{"num_hidden_layers": 10, "hidden_size": 512, "head_dim": 64, "intermediate_size": 1344, "hidden_act": "swiglu", "norm_place": "pre", "rope_fraction": 1.0, "parallel_block": false, "init": "orth", "optimizer": "cautious_adamw", "dataset": "wikipedia_en"}
MLP neurons of a small language model. Each row is named by its layer, matrix (down: output weights) and neuron, and shows model dimensions 208-271. Each number is 128 + 32 x the weight over its row's rms, rounded and kept within 0 to 255. A neuron's up and down rows have the sign that makes its largest values positive.
After each neuron's rows, "raises" lists the tokens whose logits its output raises most directly, leaving later layers aside.

L7.down310 [ 86 110 125 107  81  93 115 141  90 159 161  77 186  92 100 120  72 159 145 157 167  99  75 116  86 130 143 122 197  83 101 108 119 121 109 151 157 120 147 114 193 132  74 120 115 123  99 116 123  97 120  94 129 104 126  78 132  79 255 103 170 151 162 114]
raises: " becomes", " became", " went", " allows", " drew"

L3.down12 [150  76 121 131 193 148  64  96 126 105 183 117 127 229  79 143 154 151 157 131 101 121 147  78 153 122 117 125 103  74 100 119 146 126 138 128 127 127 142 117 135  69 178 159 158 120 138 141 143 110 155 161 133 183  85 124 148 172  53  86 151 121 131 101]
raises: ",", "ity.", "ially", "ity,", "ity"

L3.down440 [133  96  88 115  78 124 139 167 144 121  99 127  98 153 158 176 152  92 152 101  91 119  74 117 122 127 171 207 128 119 120 152  95 145 167 152 142 152 106 131 106  92  98 186  80 140 131 131 105 109 208 162  67 137 180 170 149  67 199 142 110 167 128 134]
raises: "ally", "OW", "aging", "ley,", "stead"

L5.down350 [101  96 130 132 131 137 121 169 182 146  91 146 132 133 120 171  99 145 106 114 134 137 101  63 131 179  84 118 140  66  68  97 153 110 116 145 144 145  80  66 170 181  79 139 132  87 143 151 198 153 176  70 126  80 123 158  89 135 117 107  76  82 109 146]
raises: " role", " capacity", " roles", "ty", "|---|---|"

L7.down844 [134  86 134 102 116 128 181 112 136 109 117 153 151  96 191 144  91 134 175 178  48 155 134 156 132 186 110 124 135 146 150 101 186 154 195  71 180  88 158  87  99  75 141  87 101 167 130 160 148 164 101 139 131 132 147  88 142  88 140  95 111 181 169 107]
raises: "pet", "rig", "1.", "ies", "etter"

L7.down721 [107 157 106  75 139 121 122 136 108 128 127  84 143  97 143 139 148 101  88 130 114  70 143 114 146  83 130 116  54 126 112 148  52  82  99 143 103 142 138 110 183 128 117 122 126 111 110 138 122 149 108 134 166 184 136 122 140 142 162  88 189 157  93 165]
raises: " II.", " II", " II,", " I", " III"

L7.down1245 [127 118 156 144 180 138 133 123 136 127 156 138 193 148 171  89  98 174  35 123 145 132 178 190  85 120  51 171 122 195 115 135 112 158 123 181 146 168  98 121 125 113 134 100 110  97  84 108 124 113  88 167 120 124 120 145  96  92 255 116 101 100 227  98]
raises: "th", " miles", " ft", " yards", " square"

L7.down543 [156 151 139 192 128 101 121 139 166 135  76 101  95 140 163 128 103 152 133 135 111 166 138  58 109 105 162 135 128 112  96 105 123 177 107 160  92 149 108 141  96 179 166 121 181 129 160   0 113 131 132 189 128 112 135 111 136 115   0 124  70 138 110 131]
raises: "ist,", "ist", "ist)", " partner", "ists"

L7.down1195 [101 144 152 162 136 118  46 101 154 118 177  72 126  64 137 105 128 136 125  95 153 206 201 108 149 164 107 118 117 139 121 157 126 115 122 130 168 149 132 146 145 148  96  95 175 101  87 153 114 129 118 128 148 131 138 150 155 123  90 133 133 171 156 174]
raises: "ky", "ch", "dot", "ed.", "hen"

L5.down1294 [ 95  96 150 113 119 144  71 142 159 202 234 139 162 161 138 169 104 116 125  99  99 156 137  62 112 109  68 115 152  69 101 105 167 166 101 107 168  73 128 152  89 121  57 100 176 136 146 120  92  47 160  67 133 117 146 127  97 169 137 114 158 126 154 183]
raises: " to", "ity", " by", " into", " in"

L5.down295 [171 119 122 114 123  57 116 106 126 120 141  81 182 211 103 137  69  81 169 128  98 172 141 134 146 139 155 138 103 107 119 163 103  46 131 149 106 120 120 147 140 157 107 119 163 116 107 129  94 104 132 169  95 117 141 126 200 129 102 161 112 159 167 177]
raises: "ation", "ational", "ad", "ations", "ations."

L7.down121 [119 110 137  85 133  80  93 125 115 135 122 119 118 117 165  87 128 123  72  95 105  96 127  64 139 163 139 158 126 105  89  66 130 131 130 111 117 131 112 101 146 125 121 134  33 140 157 102 195 105 153 117 181 168  91 138 161 173  64 166 143 140 150 111]
raises: " us", " me", " you", "”", " Me"

L5.down528 [154 125 137 180 157 130 134 149 154 110  95 173 152 120 130 122 150 116 164 104 176 149 153  95 139  98 141 158 135  81 129 116 166  46 123 109 105 139 111 103 120  98 144 202 101 124  99 101 144 134 106 136 170 115 175 152 143 134 212 104 132 141 167 144]
raises: " follows:", "igned", " years.", " years,", "Professional"

L7.down995 [148  69 121 122 128 145 141 108 154 167 127 103 104 129 135  87 129  87 194 163 166 121 112 116 147 119 122 106 145 194 124  64 104 145 132  47  84 113 108 103  59 125 130 155  89 124  83 123 150 136 108 118 103 172 147 167 124 144  49 134 117 122 105 165]
raises: " being", " making", " taking", " having", " winning"

L7.down830 [163 138  95 131 113 128 118 149  69 135 114 132  98 138 115 125 121 122  99 131 153 137  87 112  97  93 141 185  83 118 138 136 141 120  98 147 127 114 136  98  80  92 216  89 154  74 119 108 207 137 178  92  83 144 139  91 124 134 153 144  87 130 168 167]
raises: "um", "fl", "um.", "ss", "ew"

L7.down829 [129  99 102 122 145 115 180 126 163 135 165 144 155 140  98 185 162 141 142 132 130  91 190 102 115 140 103 145 142 135  74 109  80 183 200 112 146 143 117 216 137 108  95 131 136 142 164 112  81 146 105 124 195 155 102 130 165 159 124 114 156 107 111 176]
raises: "ity.", "ity,", "ity", "ures.", "ures"

L5.down16 [148 101 184  77 165 115 135 131 163 100 165  68 174 134 161 201 122 148 187 150  49 104 118 101 129 119 151 110  84 120  85 142 177 129  94 137 115  91 108 133  75  90 150 105 122 122 120 130 150 111 111 109 133 182 179 108 121 111  19  76  66 137  90 201]
raises: " time.", " season.", "\n", " Records.", " city."

L3.down1269 [145 148  98 126 152 124 143 113 128 110 117 119  96 130 171 178 145 138 186 140 130 124 157  99  70 148  97 109 149 201 169 135 128 165 153 141 158 105 129 134 130 105 191 108 102 155 149 119 164 124  74  78 184 164 123 121 103 166 121 108 131 134 158 127]
raises: "iness", " record:", "ations:", "ily", "i"

L7.down474 [136 129 131 106 111 150 139 139 123 131 153 151 135  88 128 115 140  96 120 168  84 120  95  90 102 132 123 127 122 151  96 140 125 117 108  62  73 125 133 183  93 113  76  98 141  94 128 133 143 123 179 144 132 101 109  90 180 131  83 124 152 152 117 142]
raises: " view", " drawing", " photograph", " image", " example"

L7.down136 [128  91 125 159 107 166 173 139 171  84 134 145  90 111 111  85 117 128 141 152  96 109  76  83 120 185 113 162 135 108  82 173 111 100 122 136 148 163 157 144  90 159 100 142 142 146 125 144 161  98 139 130 102 120  95 106 137 108 147 127 148 168  89 155]
raises: ".5)", "ical", "ship", "oes", " other"

L3.down103 [141 139 177  79 146 109 134 167 132 100 165 153 107 115 158  87  76 148 115 121 136 115 160 145 137 120 102  79 155  90 101 158 107 133 125  78 136 156  94 148  38  70 152  92  78 131 135 112 143 125 139 131 174 144 128 124 130 111 211 142 174  67 188 149]
raises: ",000", "a\"", "och", "a's", "ous"

L7.down1026 [151 128 164 197 154 159 130 128 143  80  92 107 187 139  89 121 130 171 113 135 100 184 158 105 133 134  77 145 109  88 123 126 113 118  85 112 139 115 138 135 115 170 135 164  85 107 133 169 139 109 147 147 140  96 144 113 102 186  35 127 122 142 104 105]
raises: " owner", " founder", " person", " officer", " educated"

L3.down98 [170 197 116 167 154 107 104 182 161 155 146 143 124 151  82  73 160 114  95 131 104 153  80 108  46 150 145 124 159 163 118 142 176  81 145 169 115 140 116  99 120 118  66  79 167  69 129 100 146 171  82 129 119 166 164  99  73 157 180 152  96 152 143  73]
raises: "ask", "|---|---|", "com", "ach", "ton"

L5.down1206 [ 98 118  88 153 106 129 174 128 100 151 134  80 154 135 145 132 140 109 143  54 118  68  98 125  84  64 149 152 165 123 185 182 146 127  96 144 118 150 143 120  91 126 147 133 158 128 153 104 115 132 119  74 118 208 130 142 138 142  94 130 124 119 126  79]
raises: "dom", "aries", "ees", "ugust", "ar."

L7.down356 [150 125 190 122 136 108 137 154 121  88  97  88 146 154 127 154  92 128 147 141  88 160  85 127 146 139  72  91 129 163 147  95 142 148 124 111 144 115 167 110 108 104  94 152 119 120 183 140 158 150  97 140 180 154  96 127 144 138 102 134 100 139 160  98]
raises: " himself", " herself", "'s", "ounded", " withdrew"

L3.down975 [165 138 155 140 111 153 132 147 189  91 170 189  58 136 173 124 142 143 123 127 120 110 132  99 118 130 150 116  94  79  48 145  80  90 123 137 134 166 158 152 114 141 147 112  89 116  93  88  82 168 212  81 149 107 133 116 132 138 255  72 133 104 153 152]
raises: "e;", "e", "ct", "cent", "e)"

L7.down216 [187  71 150 158 201  99 157 116 136 112 134 172 105 143  91 159  80 146 141 170  81 141 131 139 115 138  90  98 100 138 125 109 111 121  92 159 122 197 142 194 101 167 187 121 186 103 113 129  95 151  59 128 155  77 170 142 142 131  30  82 156  87 178  58]
raises: " over", " more", " around", " about", " approximately"